Weights of a small GPT-style language model, trained from scratch on English Wikipedia.
Size: 16 layers, 4 heads of 128, MLP 2048 SiLU, vocabulary 8454, 54.7M parameters.
MLP neurons of a small language model. Each row is named by its layer, matrix (up: input weights; down: output weights) and neuron, and shows model dimensions 16-79. Each number is 200 + 40 x the weight over its row's rms, rounded and kept within 0 to 999.
After each neuron's rows, "fires on" lists the tokens most often at its 100 highest values on Wikipedia text that the model never trained on.

L9.up554,169,162,185,203,143,147,163,157,254,186,220,204,192,203,91,193,131,126,256,193,203,204,101,163,300,175,175,233,185,177,133,176,238,206,213,212,199,210,167,214,188,234,133,213,98,214,150,216,188,234,234,154,205,198,159,205,213,128,122,185,130,193,201,231
L9.down554,268,229,180,162,255,194,223,203,228,214,150,200,296,240,142,170,227,271,254,188,246,133,225,197,179,227,214,146,214,249,185,178,260,211,190,287,226,255,162,229,210,140,120,231,217,233,258,159,172,165,214,223,198,228,149,147,171,199,251,212,217,228,161,120
fires on: " and", " St", " C", " or", "c"

L13.up1210,219,206,220,193,145,219,213,257,218,231,253,261,232,150,267,183,249,186,213,245,225,146,251,212,152,173,192,222,233,147,205,248,225,169,123,185,223,260,119,161,231,166,130,208,162,183,185,244,256,196,190,185,219,238,149,238,219,192,218,181,177,132,202,166
L13.down1210,189,203,222,192,170,199,291,264,169,189,179,182,161,107,267,110,236,141,181,215,200,185,242,172,150,218,240,194,159,194,228,174,244,237,249,176,217,176,154,223,146,231,194,202,205,119,145,217,112,174,187,193,181,184,201,139,288,211,105,81,180,139,204,232
fires on: " "

L13.up774,226,150,209,176,197,178,279,277,119,123,245,201,210,141,181,219,249,222,198,229,250,190,167,178,222,219,212,164,170,166,127,210,248,198,176,185,126,202,227,194,151,179,208,203,233,191,254,137,195,200,253,183,194,266,205,160,166,156,223,295,178,165,197,131
L13.down774,163,191,307,181,207,269,255,134,255,229,168,230,215,253,184,217,172,166,262,195,246,197,204,208,121,270,227,276,170,205,206,184,181,184,231,180,236,172,225,218,167,186,183,272,266,188,215,154,154,215,195,215,217,220,180,186,147,234,224,168,195,319,204,184
fires on: " was", " m", " p", " h"

L13.up1018,210,211,264,196,186,228,167,199,145,231,256,194,193,197,192,239,203,191,247,188,235,123,199,163,237,148,207,202,263,164,223,231,142,240,271,270,227,208,155,227,210,186,186,209,245,274,154,98,179,197,290,228,146,149,246,243,216,218,171,195,192,166,121,218
L13.down1018,211,150,177,205,180,136,234,158,193,150,145,162,199,121,215,172,197,120,210,206,144,139,189,241,181,166,288,233,227,202,171,219,192,167,138,257,237,159,205,243,214,165,150,215,182,234,219,157,168,176,237,203,151,234,227,211,185,168,135,194,165,304,107,198
fires on: " (", " was", "N", " became"

L9.up903,178,215,176,261,213,204,143,257,193,187,123,161,209,163,264,172,245,220,227,191,182,193,226,237,184,165,174,222,171,189,180,233,231,211,255,183,249,251,154,260,126,231,222,187,181,222,192,195,257,202,225,220,238,264,263,230,243,220,154,240,252,133,269,208
L9.down903,238,211,183,220,190,190,239,266,142,144,164,154,287,232,251,165,177,184,215,122,205,188,215,123,154,184,159,189,154,161,157,286,200,159,152,166,208,203,224,178,194,225,268,208,194,163,174,128,183,120,168,170,190,232,160,251,179,197,225,226,267,149,183,98
fires on: " the", " "

L13.up266,238,201,249,240,243,254,205,229,221,167,215,219,176,108,207,250,192,146,138,169,177,204,158,184,237,288,242,187,177,133,261,173,128,188,211,237,191,141,288,180,213,234,183,273,225,177,268,217,194,245,144,196,171,200,125,159,203,135,205,139,170,159,195,206
L13.down266,276,195,182,190,112,218,221,166,156,217,246,212,188,167,144,184,184,170,175,265,164,178,224,195,207,247,176,170,145,197,175,224,240,185,217,244,279,191,193,189,161,165,192,186,153,121,194,248,147,163,172,226,137,193,210,199,273,148,188,211,159,175,247,242
fires on: " M", " B", " G", " K", " C"

L13.up526,243,206,144,230,234,258,96,190,190,115,239,197,158,209,174,189,225,239,115,196,258,184,170,212,161,263,236,226,151,246,191,191,170,199,221,228,233,202,147,233,147,212,199,154,205,235,211,161,149,149,137,194,156,155,176,142,245,193,242,198,210,164,181,165
L13.down526,170,237,180,150,181,195,180,169,156,202,235,192,240,197,164,243,165,232,177,246,132,194,233,189,269,183,168,240,200,194,187,210,132,164,137,228,211,145,211,124,201,317,187,207,195,151,213,247,148,195,203,160,120,215,172,221,182,163,210,235,195,226,174,250
fires on: " ", "198", " .", "199", " Pr", " collabor"

L9.up717,165,171,309,173,119,202,255,207,157,244,220,207,228,183,215,175,154,176,242,166,287,242,221,233,150,201,201,213,251,268,200,230,195,150,212,250,283,181,138,237,167,182,237,122,153,212,146,200,215,215,274,184,100,149,188,204,241,234,148,110,161,178,254,209
L9.down717,181,210,187,162,214,299,207,222,201,240,181,150,207,259,233,227,209,201,233,112,235,254,206,250,216,231,234,148,202,215,231,213,172,146,221,209,256,197,218,180,255,222,170,198,169,208,157,217,165,193,178,155,142,200,228,74,217,167,177,207,175,201,141,200
fires on: ",", " ("

L9.up515,138,180,278,144,150,210,169,164,183,232,224,239,199,238,178,204,191,195,221,203,183,190,291,140,223,158,243,246,201,239,237,295,194,139,301,283,228,183,224,182,258,180,236,145,207,183,162,267,207,259,264,219,100,295,257,163,205,133,153,189,166,161,242,215
L9.down515,231,237,186,191,203,204,185,211,184,185,195,199,180,182,206,198,207,213,205,184,207,193,177,155,235,220,287,218,237,173,169,139,234,229,154,162,182,233,186,228,212,154,147,178,85,164,170,177,173,140,192,201,215,201,205,167,186,152,166,197,225,209,195,179
fires on: ","

L13.up1309,213,172,180,186,236,175,143,271,151,239,174,236,178,170,152,220,264,193,217,146,207,153,155,152,189,228,223,139,212,179,209,212,188,192,202,157,233,197,141,211,223,201,172,216,179,198,216,161,207,232,183,263,238,216,132,187,203,201,270,209,153,158,157,221
L13.down1309,200,201,172,170,247,253,186,194,204,197,209,219,158,252,189,196,237,222,187,202,164,208,275,209,199,217,135,193,151,270,168,184,157,208,200,253,173,166,161,206,186,210,202,163,194,176,234,239,206,149,229,202,210,160,156,252,168,271,230,172,162,203,251,173
fires on: ",", " ."

L13.up1143,220,247,267,205,174,173,300,173,190,243,163,235,120,231,164,184,166,131,207,199,249,229,203,275,168,226,184,186,267,155,289,162,187,244,160,204,240,165,255,189,163,248,112,239,229,185,200,150,220,252,152,180,182,263,165,199,231,231,177,169,207,216,152,224
L13.down1143,143,199,224,224,188,179,156,201,177,128,266,244,303,248,218,214,228,211,190,274,221,161,233,198,223,265,242,168,154,242,155,208,210,275,167,96,218,224,216,185,212,189,179,156,178,248,202,143,160,240,81,234,169,209,162,206,277,192,212,167,170,202,221,229
fires on: ".", " B", " C", "–", " K", "%"

L9.up16,177,240,134,164,186,182,96,184,197,244,115,216,219,153,208,151,174,227,235,211,132,147,209,245,229,239,179,262,214,195,258,169,160,196,193,238,190,197,260,248,159,197,186,262,168,143,204,269,214,205,149,172,218,176,180,288,246,256,213,221,246,192,215,162
L9.down16,135,231,248,165,198,166,121,278,207,319,200,294,187,198,128,173,168,274,169,136,141,236,237,172,253,117,199,269,119,145,213,160,220,185,277,257,250,224,215,187,153,257,172,236,193,260,225,144,173,272,140,224,107,181,190,197,165,263,157,261,255,184,214,240
fires on: "7", "in", "5", "at", " success"

L13.up1921,199,219,172,197,222,180,252,195,224,219,198,242,197,188,223,190,241,263,165,205,188,216,298,197,239,215,254,240,230,164,256,84,180,268,256,173,210,227,251,271,179,202,190,198,246,233,172,252,218,189,203,196,149,228,192,239,176,154,214,192,246,199,187,246
L13.down1921,236,135,168,173,179,150,113,174,234,134,247,233,187,163,171,168,194,227,188,191,127,239,267,205,123,234,215,172,248,203,232,272,184,233,153,137,242,110,166,166,223,158,222,196,157,235,239,173,233,208,113,171,141,191,217,353,259,232,211,171,209,128,276,183
fires on: " B", " C", "b", " G"

L13.up1299,190,183,215,196,157,241,166,154,211,216,216,182,202,152,174,192,215,233,288,223,226,279,198,176,98,279,272,188,246,115,193,211,149,168,163,156,201,180,116,129,259,219,189,231,177,204,206,210,183,262,130,217,252,240,150,195,196,210,152,129,225,90,113,87
L13.down1299,148,182,211,161,243,182,219,223,201,177,291,201,257,224,209,170,231,265,122,174,217,233,241,132,185,206,165,271,153,146,117,133,228,239,175,222,251,200,173,260,275,239,203,147,239,201,171,253,212,233,225,195,209,191,202,161,233,210,234,239,257,220,236,253
fires on: " J", " G", " ", "G"

L9.up1524,209,214,187,122,245,270,176,208,222,199,199,130,196,220,196,228,141,231,195,189,224,214,232,252,201,183,209,222,176,232,208,275,159,211,236,221,181,290,230,224,184,258,270,181,114,226,254,255,219,268,227,154,181,256,230,241,203,273,160,204,125,181,163,224
L9.down1524,193,184,201,201,278,215,133,208,185,204,193,137,145,173,208,207,285,174,232,236,155,193,252,193,260,183,219,187,208,112,182,198,181,157,194,212,259,247,218,184,181,147,191,202,199,195,196,179,175,188,221,184,218,221,207,180,229,182,166,118,150,165,252,106
fires on: ",", ".", "1"

L9.up1298,210,164,277,180,261,241,253,212,260,204,217,184,241,200,250,160,167,215,181,191,160,286,233,217,181,211,172,167,256,230,202,203,245,166,246,171,223,222,193,214,187,172,253,212,244,171,212,163,274,271,216,218,195,194,131,229,201,195,203,101,104,232,158,256
L9.down1298,248,180,299,153,209,283,204,221,278,208,209,216,286,223,199,219,181,168,152,202,229,287,158,240,229,292,165,262,202,292,206,176,225,233,227,279,218,204,258,223,255,155,217,195,148,160,134,225,192,158,163,120,294,208,138,219,224,203,243,255,261,186,209,159
fires on: " that", " the", " he", " all"

L13.up1146,196,172,230,179,211,267,187,199,231,168,212,213,218,246,177,244,204,222,261,244,170,175,157,227,220,258,213,191,194,283,213,142,259,203,181,243,252,305,189,154,193,150,252,188,221,196,193,167,197,99,228,177,202,159,212,193,136,180,311,201,215,248,183,190
L13.down1146,207,212,252,169,196,153,217,177,201,238,120,215,191,146,190,168,247,214,182,217,180,169,211,189,182,182,154,223,220,181,240,251,280,203,263,234,133,238,178,175,219,199,235,113,166,216,253,230,180,269,235,214,127,187,181,224,257,137,276,205,213,187,243,177
fires on: " v", " R", " V", " P", "R"

L9.up1507,275,251,268,191,202,212,186,181,266,237,207,256,241,239,222,205,147,216,232,210,255,212,265,176,227,230,174,73,169,140,225,208,180,246,237,244,162,160,196,135,190,259,205,186,252,208,197,241,169,158,137,169,204,195,224,158,302,181,188,143,197,164,146,248
L9.down1507,213,184,156,179,212,128,158,254,209,168,245,178,190,115,245,127,174,178,204,218,193,149,222,221,138,197,170,155,157,148,138,184,268,232,180,237,179,226,254,218,154,177,216,182,189,197,161,207,289,216,185,165,171,146,225,170,196,190,224,150,203,210,262,175
fires on: " which", " that", " It", " not", " who", " also"

L13.up1350,222,303,153,195,179,168,180,226,143,173,249,218,221,173,167,232,143,239,195,209,216,175,169,205,156,188,228,211,222,153,257,194,185,189,229,160,211,273,164,215,252,211,188,259,241,238,299,217,214,129,155,215,182,229,204,209,247,202,139,82,146,184,244,223
L13.down1350,240,189,233,165,163,181,201,153,212,205,218,219,204,226,215,148,196,232,200,195,264,203,176,198,198,267,270,107,167,186,207,207,182,222,149,197,217,191,202,168,295,199,204,236,201,197,195,161,218,188,167,243,219,189,242,178,148,292,218,54,252,164,133,216
fires on: " ", ".", "′", "7", "5", "8"

L13.up1503,219,216,129,224,202,180,210,220,196,207,215,172,180,163,154,188,222,206,179,183,181,157,175,181,212,190,118,166,195,199,241,239,258,234,200,265,178,229,243,209,168,181,219,246,132,148,180,170,152,252,163,152,165,230,166,136,188,208,190,200,169,181,136,175
L13.down1503,238,239,241,197,169,152,191,282,173,192,203,230,220,222,235,164,221,167,194,194,224,255,187,176,205,166,230,188,221,191,123,171,173,194,163,203,210,224,190,167,228,165,183,230,225,263,200,258,175,187,219,151,221,193,221,177,263,223,186,275,189,187,191,190
fires on: ",", " and", " as", " with"

L13.up292,116,242,214,137,227,160,213,188,158,263,177,231,172,183,146,155,158,140,170,158,249,209,193,137,170,253,212,247,201,283,138,207,194,234,227,221,221,183,238,170,313,228,230,174,164,212,179,220,217,154,204,190,147,239,217,203,223,209,230,186,183,126,187,257
L13.down292,134,186,205,219,127,196,124,166,199,225,207,196,122,229,269,237,264,147,221,117,286,253,155,213,201,201,268,286,181,180,187,215,226,195,185,263,201,197,153,183,172,197,209,188,171,156,141,152,218,223,214,188,192,233,239,172,174,182,209,82,159,218,195,214
fires on: " was", " is", ","

L13.up1795,149,145,270,90,161,222,230,216,218,155,175,164,180,248,217,140,243,227,126,149,243,213,278,175,120,238,177,190,196,217,168,259,182,235,249,167,267,211,162,210,223,143,137,164,143,226,244,234,183,246,173,131,259,266,212,214,234,245,224,127,197,168,208,225
L13.down1795,236,272,241,220,194,204,200,179,279,251,193,249,277,210,161,217,288,200,189,171,159,151,125,168,171,186,245,252,213,186,193,205,167,179,223,225,219,209,138,219,188,141,192,136,158,211,184,228,198,190,197,178,207,190,114,131,205,344,115,204,113,201,178,163
fires on: " ", "omet", " /"

L9.up1708,269,213,218,241,154,242,151,178,208,173,265,221,261,178,181,191,182,241,270,172,202,272,234,209,182,152,199,204,286,212,187,141,178,165,208,170,158,146,198,207,198,247,265,246,255,239,217,208,177,172,163,201,170,171,168,188,230,190,169,261,211,233,250,236
L9.down1708,209,162,219,168,256,215,237,187,212,128,156,269,134,135,218,188,162,171,210,213,264,218,215,183,200,209,176,232,198,142,268,200,232,204,202,203,226,247,218,192,265,203,214,212,149,195,236,128,104,228,132,195,241,213,233,186,281,241,225,150,197,244,218,195
fires on: " C", "pl", "c", "b", "spec"

L13.up930,215,212,211,275,213,235,242,193,176,155,206,227,262,181,206,152,198,171,156,193,158,152,225,174,171,141,251,183,185,139,206,195,203,166,158,250,233,207,160,184,201,190,202,167,217,180,120,264,204,135,214,215,202,207,171,213,206,246,278,209,205,141,229,156
L13.down930,255,136,272,247,204,208,170,139,170,200,230,252,177,250,265,201,191,202,213,246,246,259,190,258,217,248,172,226,168,201,195,188,218,230,206,201,207,231,147,237,219,264,228,218,205,207,226,196,196,225,185,180,222,231,231,195,185,153,154,198,127,200,182,151
fires on: " ", " G"

L13.up1851,203,282,225,193,235,183,204,207,177,167,280,176,155,193,234,220,239,164,159,265,233,245,249,323,185,86,288,145,239,221,198,228,286,204,156,207,264,289,209,203,120,179,240,132,181,230,224,177,171,257,195,161,172,225,207,110,202,206,181,170,140,141,238,227
L13.down1851,255,266,152,219,178,198,206,273,235,206,233,235,169,255,201,348,225,194,220,172,157,258,179,117,212,219,230,270,110,261,144,186,194,265,219,160,208,223,226,236,168,223,215,246,218,166,248,184,235,95,218,195,262,235,187,213,233,123,223,205,147,222,222,165
fires on: ",", "),", " K", " and"

L13.up1262,234,177,207,197,159,219,226,246,191,203,197,190,216,140,143,173,204,227,270,207,126,236,233,189,185,230,170,151,158,187,172,204,225,230,165,252,182,181,196,167,255,280,228,194,237,267,250,158,181,152,150,268,258,254,206,179,229,187,185,224,145,261,205,146
L13.down1262,249,255,228,233,247,160,176,252,147,229,235,191,214,199,179,189,196,272,209,200,230,160,222,170,175,219,194,163,235,252,186,200,231,97,257,208,193,218,283,279,186,210,150,153,248,200,211,253,203,170,213,253,193,183,183,277,215,195,235,242,202,156,235,278
fires on: "T", "t", " Cont", " States"

L13.up1477,221,179,224,270,173,189,181,118,218,151,242,174,248,172,99,241,213,221,217,225,280,179,207,236,111,184,211,243,158,156,195,207,193,149,253,129,211,193,257,234,159,131,209,185,153,186,239,117,200,216,108,123,226,287,204,214,195,211,206,194,187,192,171,214
L13.down1477,204,198,150,167,140,208,217,185,213,245,209,267,189,285,216,181,202,178,191,205,253,170,138,210,118,228,238,132,202,104,212,214,238,256,238,266,187,152,161,145,155,272,181,318,181,241,199,164,204,211,209,153,246,217,189,166,245,278,166,246,209,282,206,195
fires on: " was", " were", " is", " p"

L13.up288,174,155,242,187,253,226,249,211,246,240,223,264,270,201,209,145,208,241,161,160,217,159,280,170,222,195,209,181,241,211,143,202,193,129,235,162,195,175,226,193,213,159,276,173,224,208,121,172,278,142,255,125,187,210,212,224,181,207,274,196,272,248,234,188
L13.down288,238,121,220,187,147,167,168,194,205,245,253,241,134,220,187,220,202,176,279,210,171,219,139,166,193,215,279,208,222,194,253,221,220,177,266,232,230,192,139,228,226,212,224,204,208,186,162,203,215,159,177,137,232,176,185,232,229,243,237,169,193,157,209,133
fires on: " rep", "-p", "J", " bl", " p", "p"

L13.up242,185,143,195,260,167,152,228,167,192,172,228,178,234,178,148,203,196,200,231,194,216,216,183,191,243,187,168,258,219,288,190,202,278,190,244,145,144,188,285,191,274,203,252,177,240,226,276,199,246,297,225,119,163,205,154,244,240,131,174,175,164,154,239,182
L13.down242,186,172,251,166,205,181,189,198,199,211,184,171,193,203,212,171,271,226,209,187,196,267,222,180,134,203,171,188,188,194,137,238,208,221,234,128,207,187,268,113,269,244,167,266,161,145,185,154,235,257,280,164,253,253,188,231,260,240,173,179,262,288,121,297
fires on: " C"

L13.up23,240,66,215,159,215,185,235,191,198,232,98,245,163,181,158,217,189,127,232,222,224,220,246,229,154,189,234,236,178,132,205,143,159,147,196,142,228,155,214,108,186,196,193,157,237,203,163,141,202,179,222,141,227,163,209,259,167,206,236,253,147,239,179,181
L13.down23,215,254,196,134,190,238,181,211,217,169,252,175,172,200,211,203,256,218,191,221,180,157,212,146,177,113,212,233,259,167,127,192,206,264,245,153,155,258,183,78,203,144,216,266,199,210,274,161,233,170,202,226,170,178,152,194,228,196,117,215,275,200,233,148
fires on: " J", " p", "-p", "p", "-h", "j"

L13.up1526,205,232,242,209,234,218,175,226,195,126,228,301,169,167,176,152,180,200,236,253,235,156,214,164,168,213,223,227,185,220,172,290,197,163,186,180,221,178,221,178,224,267,142,223,193,197,254,220,166,247,149,244,140,207,213,226,159,178,208,86,157,237,147,244
L13.down1526,248,251,208,204,185,187,177,226,175,187,240,263,211,187,206,151,193,210,203,171,247,214,184,239,153,176,207,213,191,211,233,233,180,134,213,200,242,213,160,156,210,164,210,245,177,203,202,139,169,167,155,220,210,253,196,146,298,182,167,0,162,215,122,106
fires on: ".", " ", "′"

L13.up361,139,162,195,128,216,162,136,181,247,174,166,116,224,248,197,151,205,157,185,168,172,202,207,130,158,213,196,233,254,212,179,221,257,168,129,220,279,181,195,235,175,275,184,202,184,268,193,202,171,178,158,211,256,199,209,217,156,181,225,186,173,170,196,191
L13.down361,180,199,184,199,228,159,200,250,263,196,169,208,82,162,191,185,205,199,197,160,264,140,186,168,234,190,154,177,190,169,138,199,193,230,214,241,258,273,186,271,148,225,251,222,232,234,168,192,150,81,242,184,239,191,85,187,155,214,182,183,229,200,177,164
fires on: "L", " re", "H", " L", " ("

L13.up931,147,287,247,275,248,200,289,221,220,186,214,200,169,226,187,215,201,136,170,266,216,191,191,193,220,180,166,281,175,216,225,244,182,211,149,202,222,173,172,188,218,202,182,199,218,175,170,172,257,175,240,166,134,162,260,152,230,282,227,218,217,148,167,231
L13.down931,179,126,216,149,143,237,250,166,168,171,140,225,136,170,212,112,197,152,244,208,218,237,298,159,257,190,178,211,191,223,192,200,165,188,215,174,227,283,259,232,194,212,201,261,233,264,209,176,197,183,178,163,192,235,215,306,265,218,198,190,231,174,274,170
fires on: " K", " B"

L13.up1885,246,167,172,221,197,162,157,171,156,211,253,146,225,185,178,163,172,215,175,126,159,197,202,199,224,219,174,212,167,233,209,149,223,257,129,205,138,197,142,179,163,186,314,112,209,129,172,222,205,204,222,184,216,177,226,205,126,186,274,198,237,156,185,184
L13.down1885,134,206,160,221,237,153,183,188,142,110,213,200,221,186,230,193,262,108,198,185,260,158,206,207,260,194,168,279,160,296,144,211,196,211,231,152,210,212,213,244,176,172,225,200,220,262,189,204,214,215,234,196,239,140,277,210,219,246,213,217,253,131,230,210
fires on: " h", " R", " H", " a", "re", "h"

L9.up2033,194,223,224,228,267,230,171,182,114,155,204,204,184,214,223,227,183,262,116,288,137,160,237,127,236,149,210,209,241,224,159,175,171,189,151,147,244,209,165,138,138,255,176,136,190,203,181,246,199,211,194,244,241,245,220,183,247,166,200,168,179,184,233,242
L9.down2033,245,211,207,261,254,163,241,196,217,291,220,204,71,156,225,189,152,218,227,183,263,132,234,211,177,164,230,214,110,204,228,191,179,158,186,228,263,194,227,281,241,133,255,191,204,260,187,239,160,226,187,81,249,278,201,204,223,173,181,169,211,135,254,173
fires on: " and", ",", " or", " age"

L13.up1105,245,223,257,158,219,207,183,207,295,231,210,183,201,270,224,220,208,257,182,163,251,119,201,141,192,182,108,156,270,231,169,128,246,185,170,171,178,163,128,218,261,223,210,188,162,211,298,156,200,232,146,164,135,252,261,262,231,263,256,182,230,228,209,211
L13.down1105,246,207,192,189,150,190,248,134,217,189,201,211,208,293,196,169,271,251,162,197,95,221,132,206,164,229,196,227,164,180,176,159,195,172,176,251,236,196,233,228,227,170,174,238,211,212,163,138,247,170,241,171,200,127,170,168,241,231,184,182,143,209,183,230
fires on: " ", " most", " all", "On", " on"

L13.up63,190,235,194,219,153,197,177,221,247,175,190,222,174,215,138,164,153,131,163,183,236,200,205,288,188,198,170,203,169,244,209,290,200,156,192,253,179,243,212,173,216,259,188,213,226,249,186,220,156,171,220,200,174,280,133,210,257,248,245,141,149,204,195,232
L13.down63,218,211,220,222,178,213,303,201,196,144,292,224,214,221,218,209,188,213,276,178,179,182,157,205,231,167,181,194,239,224,191,197,265,122,236,166,229,168,162,216,202,158,195,255,153,183,182,170,223,209,225,210,237,156,212,153,227,127,168,121,122,205,239,221
fires on: ",", ".", " ", "yl"

L9.up660,206,181,171,198,145,214,189,225,233,201,217,149,184,170,164,193,270,182,168,105,152,162,163,208,110,260,256,201,231,174,266,250,263,214,234,137,217,223,283,221,186,261,199,220,157,175,152,219,205,226,198,226,213,227,253,135,193,200,195,176,133,169,271,185
L9.down660,248,238,190,194,160,204,182,223,162,210,196,196,216,315,222,300,191,168,222,195,179,228,172,170,171,207,188,220,208,176,230,181,292,194,195,192,169,212,230,223,222,155,166,233,234,166,224,184,212,150,223,185,146,198,226,250,198,143,166,197,114,171,195,201
fires on: " and", ",", " from", "ij"

L13.up558,204,186,229,255,189,152,194,200,194,290,191,204,213,168,150,199,184,190,195,161,255,282,199,241,248,196,199,240,156,206,222,203,140,212,194,189,232,225,216,163,165,135,227,271,176,210,205,229,164,223,204,147,228,171,127,226,264,131,251,182,165,190,181,134
L13.down558,239,280,250,248,246,206,194,237,183,213,256,169,155,172,143,177,216,137,272,174,195,126,209,137,223,268,249,85,195,198,190,189,257,189,177,196,223,222,216,143,199,150,135,230,251,228,240,252,195,262,200,184,294,216,200,195,235,223,216,143,238,186,264,166
fires on: " M", " S", " R", " B", " D"

L13.up1170,158,170,193,201,265,171,175,273,190,273,175,240,197,276,213,226,154,168,230,176,236,192,200,233,169,192,239,206,140,264,155,204,169,126,189,156,167,235,183,223,197,136,250,239,201,234,213,200,229,238,219,166,202,206,180,275,222,150,183,273,206,177,198,163
L13.down1170,198,173,200,240,188,228,121,191,202,253,281,197,176,189,206,176,184,136,252,245,145,211,212,202,230,200,190,186,166,171,255,165,209,248,240,210,251,234,186,198,194,266,191,208,155,180,206,246,185,236,194,190,289,266,233,239,274,196,195,238,165,220,132,166
fires on: " M", " can", "m", " S", " may"

L13.up1325,123,228,200,214,245,226,276,238,218,214,177,186,241,183,179,183,220,212,208,246,305,187,174,186,236,181,174,216,175,235,243,207,183,230,148,234,147,216,224,193,205,140,250,255,213,224,229,242,166,145,153,199,239,204,221,231,270,177,254,233,150,185,198,156
L13.down1325,231,217,245,201,193,244,187,192,165,211,214,197,148,234,270,295,128,240,197,119,186,185,163,263,212,215,276,257,187,186,217,191,172,214,205,174,161,179,142,159,211,215,175,251,226,230,216,180,155,211,185,238,120,218,152,240,139,207,264,210,216,221,257,246
fires on: " ", "8", "7"

L13.up540,222,211,183,240,235,217,224,193,181,240,187,192,213,146,194,223,233,258,242,183,224,182,158,196,142,224,187,217,155,182,184,157,170,239,159,212,156,250,244,187,205,203,238,158,224,229,237,183,216,157,178,170,191,252,157,172,219,222,167,218,275,167,209,151
L13.down540,143,196,180,183,232,183,209,222,174,192,199,224,216,244,294,221,190,219,109,206,177,257,189,198,297,288,276,239,316,211,237,201,245,171,202,200,225,256,152,223,169,163,281,189,163,260,177,194,175,225,194,150,250,264,257,196,152,226,199,308,258,205,136,250
fires on: " a", " R", " Ar", "air"

L13.up1125,220,238,234,225,243,187,162,230,149,273,182,233,235,169,269,148,180,211,163,159,180,149,198,183,156,180,206,130,255,205,175,262,176,193,123,214,157,183,267,180,232,182,221,175,207,191,204,240,257,241,278,208,185,226,218,159,193,221,166,151,177,175,149,195
L13.down1125,201,224,198,179,185,179,133,245,183,198,180,190,242,157,206,185,203,209,185,152,206,159,207,186,291,272,180,262,141,236,218,268,163,217,140,198,173,169,252,166,241,158,202,133,160,216,174,209,264,206,152,187,232,133,173,194,161,190,225,153,235,199,192,205
fires on: " ", " (", " |", " -"

L13.up219,170,152,157,167,264,214,248,205,155,226,195,155,225,250,205,185,169,171,283,199,232,180,188,253,136,163,153,214,273,177,255,231,196,160,172,198,275,230,172,144,192,290,261,244,171,284,216,173,201,266,150,237,189,232,258,256,244,267,191,195,187,139,178,229
L13.down219,239,183,234,240,221,230,167,222,220,170,244,265,102,140,221,132,170,171,159,211,158,182,179,168,260,225,221,264,166,198,181,199,219,209,257,110,173,217,177,232,253,162,167,198,257,226,181,198,138,211,176,152,247,162,213,175,178,205,187,113,116,282,204,263
fires on: " ", ",", "5", "1"

L9.up404,154,250,189,287,190,179,232,190,200,255,173,230,297,163,256,166,278,220,192,168,145,245,159,184,163,138,144,209,242,232,151,155,218,174,235,272,301,178,166,255,253,172,171,263,242,237,220,167,179,255,217,211,188,156,181,204,179,205,266,245,228,203,212,183
L9.down404,154,249,146,224,231,215,205,210,203,138,113,214,221,196,268,162,96,152,171,224,228,252,182,203,230,233,208,183,154,218,153,189,156,142,221,207,175,142,232,226,245,241,183,201,161,139,204,150,218,182,205,153,190,186,165,242,285,182,193,254,162,230,189,161
fires on: " ", "7", ".", "s"